From a checkpoint of a small transformer trained on Wikipedia.
Size: 12 layers, width 256.
Architecture: LayerNorm before each block, rotary positions, tied embeddings, normalized queries and keys, attention and MLP in parallel.
Training: a variant of Muon for these matrices, 348M tokens, 5306 steps.
MLP neurons of a small language model. Each row is named by its layer, matrix (up: input weights; down: output weights) and neuron, and shows model dimensions 0-255. Each number is 500 + 40 x the weight over its row's rms, rounded and kept within 0 to 999. Numbers have three digits each.
Before each neuron's rows, "fires before" lists the tokens most often just after its 100 highest values on Wikipedia text that the model never trained on; "fires on" lists the tokens most often at its 100 highest values on Wikipedia text that the model never trained on.

fires before: "ol", "em", "d", "od", " |"
fires on: "o", "st", "h", "he", "p", " "
L7.up375:486492547503500489564442487523544513491489453507460514520533545504538564404449497558504455486503520475510468492481504463563497486487495520532529453498537505502553502449444436475512480517539496501510550448487504518527535488481417495453470556485549581539507495522529448471460530571560483586516563544532448498518449527487479456504521477453412430436447488520524476496465585518415564537474523437548466481508506515472568549450500550549469477491459451446441570457473459409514500462490515555512436485502539502538478506500421484438466499505529535472485531522417446471517508563472536570471468452566517546517482483452562459454535493502470423461469511598463538539552512571554576471542474573496485432514479436542418458543522516500496460520544508483553519511506437544461537480544495
L7.down375:479461513514529519532508465504478504472485592449545425542461508515405491525488504578546513531547467467515477489460603525456402537469378542526471526564477446472476514448487463486477478512452455466507528518567505466449493495505466450497522493506553514502490530490429538485498563529537538499445425575464534452501478591474558480497484500474487573464453488468481538480524520478545427494478521468462506456474501482487500498484523550541522428535494553586510496521525575614532526481509528480567637467447537539465545550535487503496511514528484498525510532563492484556560473482524528488500442534465599434488552434431571579491493471504484529485488495487495512477493475467527526463490539516482553489536428538512454448475522502497471448518467496494479443503516484449452517437464588

fires before: "s", "ic", "p", "e", "em", "c"
fires on: "s", "p", "st"
L4.up654:535467584506542478509565495539494492569492474432568480496521591495477520536465463480466513464492484581531511524518476456425531444531428511470481432459456531452583495545532464474540434419502449455534521492453497488504460514519532541498551512485498535505456487500440562474521509552526521450529575458475516486471524596494457506503468435486441530541519470533506534511567441511519467510500459500513540520554515476514521538528513482487520508488447478509551491465560517514562462532437497488486517486444530523529491498497553497536627506503490434512551551467542510463494551488507511542529530472506537537441542443524539486523478477472462422519517547470533526510484471504495429364463486487517418436437562438503449483541550499427476495436605518512495619531493484501502539441430527
L4.down654:455466476474421454377475520479461487514546489471476494505474552510466509446503474524526482529529448501475546480474510538402427571452499463553462589505405441498511488510480439524507506491516563501498536468475529505559521531531512524601503409430474395531475449536497552545435560492567512486540487522531543544475470526523465524501526485545471471459530471508511495578531536488474516504515467539466536567489492480480518474476545514478547489474491511519495501512466503566504496495519459513533484479442552480438472627525525460527473516472544556508503513552399519497547534445541444525533475517475466436547476487542435570465538411527456516520490520437506527432583475520489550470501552552532516522510418515485559409500460511485460546504464509509559504506539536546513484475478409

fires before: "s", "ce", "t", "ts", "ess"
fires on: "our", "en", "ran", "c"
L4.up134:447517521564494414439513548507471523517444464523530482428466507582502538489368474476552467470435519520533548466452448490476513531524497480449485487507568532575427508492552482558558510567482510504506512510431538500494527515511407418460458447464434504492468561528459584450524545513426468548496504505468495528520524514464478534518524411480462473492530487411453478457542484500518502533519446546526518404499558547490490496499461535543530501509500428510549597508472481496489609607445465531454512497546506502435457522544536442508520514502494522478468416436551487493511476541513520491517486514469532492454538445561477505543522533543534455547506450463475542462529506502484454488562472528503496497477556450576477505458529496536550550496482510460550523566490571506478515486545460
L4.down134:535441448444544556545481514509518477446518406548523504506560500473420509513531468409465491464559529511467465502503497519452511501550491548492524515507470447513528454517523448481535528525497416479515483510506487519499453563447470538476536530492559406449470479525387495510494477509578444452468590472556526518398533578538494430508594489492525498478513459459488550471459450477507444518530510504553526458501501536480465512471516504452423550424522500536450501548483449497579520465513460455478536460523556509487475511503491569527576520473498489509494464553483459524511532467499496487532493458491604530541496499619443466619416492522511479435552463459491569523499498526468493506502547525503555481495535461489554550500418477437513580500480504496565483514521548520492522498470517

fires before: "t", "ess", "it", "ed", "c", "le"
fires on: "ou", "en", "f", "b"
L3.up373:391481514481486468466484529468453502551546465435419516545450505519429581496529490500573528483475420540517517543487491533509568535539477540476494466554515506496477537433495561567472474501414577489581514509454513520452546460495574492543479463474456503475479490522453487530526516462459517532563468447479550536578451473483389543488547483548454477569517563456489596433497515521423490517532522508483503512520506467497543511486413541478556512481456485449492494492484437436421559518505441543480534540465525537524502499572457451455393430487461469520482479456472492497509514465486549530501465509512589469503544431502567484511535523459464471495555487496474523470484544500507514476622569522509582490454495485529521505485516547421528475469505512541496495535533489521498529524504461
L3.down373:604534431516437483561564491460521535462525513510597423530541431462536506550485496474494507566568504427503517432519501514540433494472449482505520480537508556522481517499562521441532434493475423487451437512496487452528453513509452510414495456488498560499540474486458482564489574473487469518459534567450515552542593494527436461501533452497467524440534511564444490496528505529570505520479515483509492432535575507552404533483487496467430529518500492549515516510465446486515477454507500445478541505521498462475533519499443451504526504515507497486572471478515527540500432513535469407533455443489465502462479447526535552525547517488533458512476455508526588506469517551409524546468472425502586481478445536448490474540510496512580529483473525545478517543528551517427599479490503

fires before: " |", "%", "0", "5", "7", "8"
fires on: "7", "4", "0", "8", "6", "9"
L3.up876:484512454482473459521484497470568519482476515530443480440507531498515505557523472509493518510456540458458522541553497535456509568548428536568531440521498444490506539450497452493494469476462503477499498494566491507513556566423522479472546556569497540493574507465474600479420588548517454602508407526537492507530470527503513482471509508497448509534496510509543485437453515521495446468464534512532504512459491460489454440539481547477504465509481459479503484550528492419539524632460500494505544466519474486501513519477465503498470460483512492552476511487522582457530591511563527530441469497465496451482521477534447463395508519436481451500531469519546525461416460545435481431503531508512544614461468544522517512489437521491462491530520502662510503515535462510549548430500544
L3.down876:459477410600488541526537458539402500580582502519522519501478507468486468479520478531453511557464494437462474520485516540534447518559510537477475464529492470533483561488505469521494541544513392509463515471526441513494544418479451498480479536545509536491501498417501553523530538500524541545528438563509462549497494538493447555520498493495481516592483570586570493442507544505504487501545485538449446486476451467550550466499483520516527487487426475466508443440541480524513540485510539521556490484513492465501513550454473541472514538463477498472526453485469457506555525538499448535599497540539445428467575496416505557462514477414512418541517452472442526515524499448436446546518534480426536516552536510502466576457505492468451433543473461564452541521493400525529490558496512

fires before: "er", "p", "l", "ut", "id"
fires on: "p", "s", "e", "iv", "b"
L4.up1007:432475519508512526446509460499412535494424517503530449537433503509494512522509536446512551545473504527435526458474499462546523565584465468476495538375576434557497550479532472482516451497464453475469470554491520471432516481470486474487492523451473468474501507562517481545564531462441516495493511436529476503501486497500510515526490452534498443488499492528553505499491485427463493515495477570536520501468520558553543522445404548411540463474536483479554466533474413495490517560551422545480498528543446511523479520525416543539532586497542550501561475542475535404512538555530512525472592445472468566497586531504514507440453498465527545499559483485520522474443461533462444561538543463526425476488558513445450493482497526536509500554469397474562482498475484495500566535520472
L4.down1007:431435438501536485486420493529498538514490538513448493530496482565425583519531433503601525504497418420443465429480507505471534518418487531503470499539485433533529653468520442475606557507542480531500497554498474475572426506509550503510461446463489514494543530525510490508392462522496519489482531450480437589491408470442503468502463516534574520491485454410544555520538516526466506457464503460544523478529471559495550477420502503461485536464487508526537474505498546505485552484537429528463464480530499433465485518548492510470484534485455463473510489590531541477485499486468534519538585505455505532506569477506451555463483510459498503494512463515457561526514541558523543491541528470485543490562529472477482428501516504547522500469495418501524443541559549491545494512506508

fires before: "ic", "\n\n", "I", "E", "P", "="
fires on: "mer", "\n\n", "=", "===", " of", "ed"
L4.up361:507504524474446539514470514476481532545575433483496502484462480554472545461522556456546475513450468513469513471513534489495563454465536544521520543465488469487524571482477489493496433494560525614536507469493520495541473525480529488601432503478519576536584482476518483464453486515561509530509437520432550521500453512502499458470554473505435467470541417500524530575468506534537492483462547533448566474543616480512523503423477445464513500520556395579415396533482516455536554474442490473482528434512461403536489552498471502506508474505397467443519502516501447536474498479486464507524513499476481494543551561530497490462493517477479467525507502507502482523489404475483483557521465537502508480498535559498501523479586495431543546561584568463503466502560475509533455459415491
L4.down361:490553585490471532514490524444467503475521555527495548456485489522497505483510514535605442550461408583367467458526472557517516519459526498485535477499576570469523488528441515549464501472543567457531531543547551430484499566488501516465552496485509429462470486450541516508462522583553429470429524497468518497446514557504456492428489486458462502539601492516512464501537449521548491458590502595490478480434486532502502503546515457561474480519532553526564440511490474493524471459540536482519468437479472472373540510495479479537500444511560576502481470474507502499486451513519488491531411463516433471511507471569517447520470482450497510445486505586540467505520472552543453468496548529460518542547496448464557483449545469471448464548507471547547513487481532496535496495495461

fires before: "id", "d", "ot", " P", "s", "art"
fires on: "and", "ol", " V", "|", " P"
L8.up71:481507503488487476450594503433567445513501549502458421510490455499556443505494529414537485497534461460531503481520513444506511461495499509526419556488526535480490443481472534502577525485575544461561497533464493460469518510453503494522449489553485537447570469509472506532472511464406438481554535514499560478489559499434603520578519460589458488484560516531454438553477551468465554515521471467487487515529483488464510531498544522492474449580547507475545485520423500490507488477505468482508468554549507424418545529465467467593564448464538460513555490460528460511482518513482491581534525534496480518487492472520448508494506520433472426511544531511500479552490498467538575507477561548474414439453519448499481563512488566534418604512551491469483511486550559480412506529482469
L8.down71:471602498521481482481401512468552541510546456470542559417501528562454467505535465525473406541547449444512523531506563451567480523527493479471438516503507477462461530452468484619536544512593469509487509467549538542473410445479470489515471531493567479508477567482505506472511577525483550471537453478515512571465492486528514506419486521476560472529505518552422495480543484455488505473478557544512469494491545468468491437486450435399510480436488481469423493533516514478492427594499537559532533464486487519484568525481524475489496489502462479536523516517514522509478469448501532512546484466536497496542574542496472485463537468555591539477509497540502438550481475458484465479571539519501545546493471540492531572472457513551529396503515497532491512503506597446438484412453502

fires before: "%", " |", " |\n", " by", " in"
fires on: "ed", "9", "8", "7", "6", "id"
L3.up644:537513468565500501521422568544453505521472603453504614486439466459489467495514513527446524543453500467488445531527493528465524575525473447510465457465522528533475509538465532517483498508440548510540554583503510501504563452505419463480448471471466528483561507434510537515516523504468473547474514481498524502584525520409545460476504484485485477540500540520536524545477569496487520466564562568542478437473539482435487510459523535489533529497463490456412534469584488442480535479454449465466553472497455482536551511445536518492466489482446497478487548467483464436548609521510500532508516446497464505512566470467561498473461519453420451545499478476563493531472474555484484452545534475533514571458536516536458463441546496441533451464536497474476590577558462474555517432443561
L3.down644:449489444437480535525513535518530540474599456485475479482538447537474503579436477543465463513555460522532562442509511410510505491404483505550539472571442489503433541560495485539490499464511436493427454488493502532519567429460505518519471518546494515403502519479450524481452489488473607530499490457515433507467448455480397530488495525531536495539506529504518482531460485490519495475525475497460505544505435515509450530480398513537517500507466490538585515503507601486491504545512482491498458482438508500532455441511534619452508531440568562467525513506473566466481526454480483542518483462532515505570502491468478450430529532550581557534520488486466501536541497512447473481522468464483447549556564517534487501571523502532554515486486418546478571474558552498518507510397467

fires before: "5", "4", "6", "9", "7"
fires on: "7", "20", "6", "5", "3", "8"
L6.up985:511487513494473499569494496500572534570528515503507502539505511528451484469467485494472448498476512528530529547505493507504497446479474476529534501471557511468503530427467464501494517492393453536421477493511413437457499509515514555427518450500479530468496522633488467433479424475549560437520464532526508522510491605478520426513472484496423499482489542469434494476592522503603439469510536546538567484533479459524532567533547474515532530522572493494457537501427470500513466495540467543530507593469571482531543536463515539505483502482530514497487531444432480482539448463493521471496575461474446539472499469521474531447513486440475508506452467559506562476593533527469503497450451502492474659460505458551506467527414469486510551500527532555486450472523495494511501544453423
L6.down985:471459503484455539483523506439540484498569441423448483532484505489514519565491498533501451519496456613452510481461519462503489524537545527481433485515501499404539487546505493505510428482480522520540541431493466367479559512573503550498516488447548512504510474495529502463481452493507491522543507505601513454508472523545544518576459520524498453507572493463523498500543500480531478511492457522500510533438479447553510532526514446494502554522522546420474458479510469506463477520507512565453521535541426430470536456518445541523503523501447437482501524579539510496498484367487558494484519510490513498477496552524525530482486507453571373441496494567506543502441434552562519569442431507562505563482513512460501450551498412448563517533548492509500477497469535515540499440562409

fires before: "e", "in", "ing", "ed", "ard", "ic"
fires on: "av", "art", "v", "ew", "he", "un"
L3.up222:488491533505509430522530494515580546492517484532489469556447522454469505471578481554496475539447521550575480513496577459533450513488465501591519512459443580449480472456565470528463474510508484511498449618505525509442542474524511515462501526490501517485533463498516480453501527510546516523428486486437520476578528514510494482452566496561507507520463426507505540445540435541495413442471463445431504516497444467528493525550512526471499535465560446547466481451480540487474507410440419481545544460492517507457464429496523419470468507421478528536469474513513494527399474533528496566509466561534471530554454542504550499445531504523510487614524461504422545528488544470485478526454502515480469540549519560459387484544466478482580496477547529493490583543469505561517523489504467
L3.down222:535451518567602468525504458471486455493488494527435467460473451505501510496509499551514527487551442528522518568419528522509515556505459521536495496529501498526519464557467448474551535424439522453575453541519505518506485448545494475520432469516515548447455531524528525468472504507526490511499443518532438473475481546560544443445521488471433455517616556563515439527480492528482535497475486523567510482472473483520477469548560553490451441596517523480473536568498516507525493471529487482523481513525419444473492515463486542539523455561500495538492455468455517485575595460448512501512530528540527442457425491438350478542509448493495457446567499508537506566488559483460538440560534491499492501487557523489520505527480363485492528530550496477514440476450451569480565472495492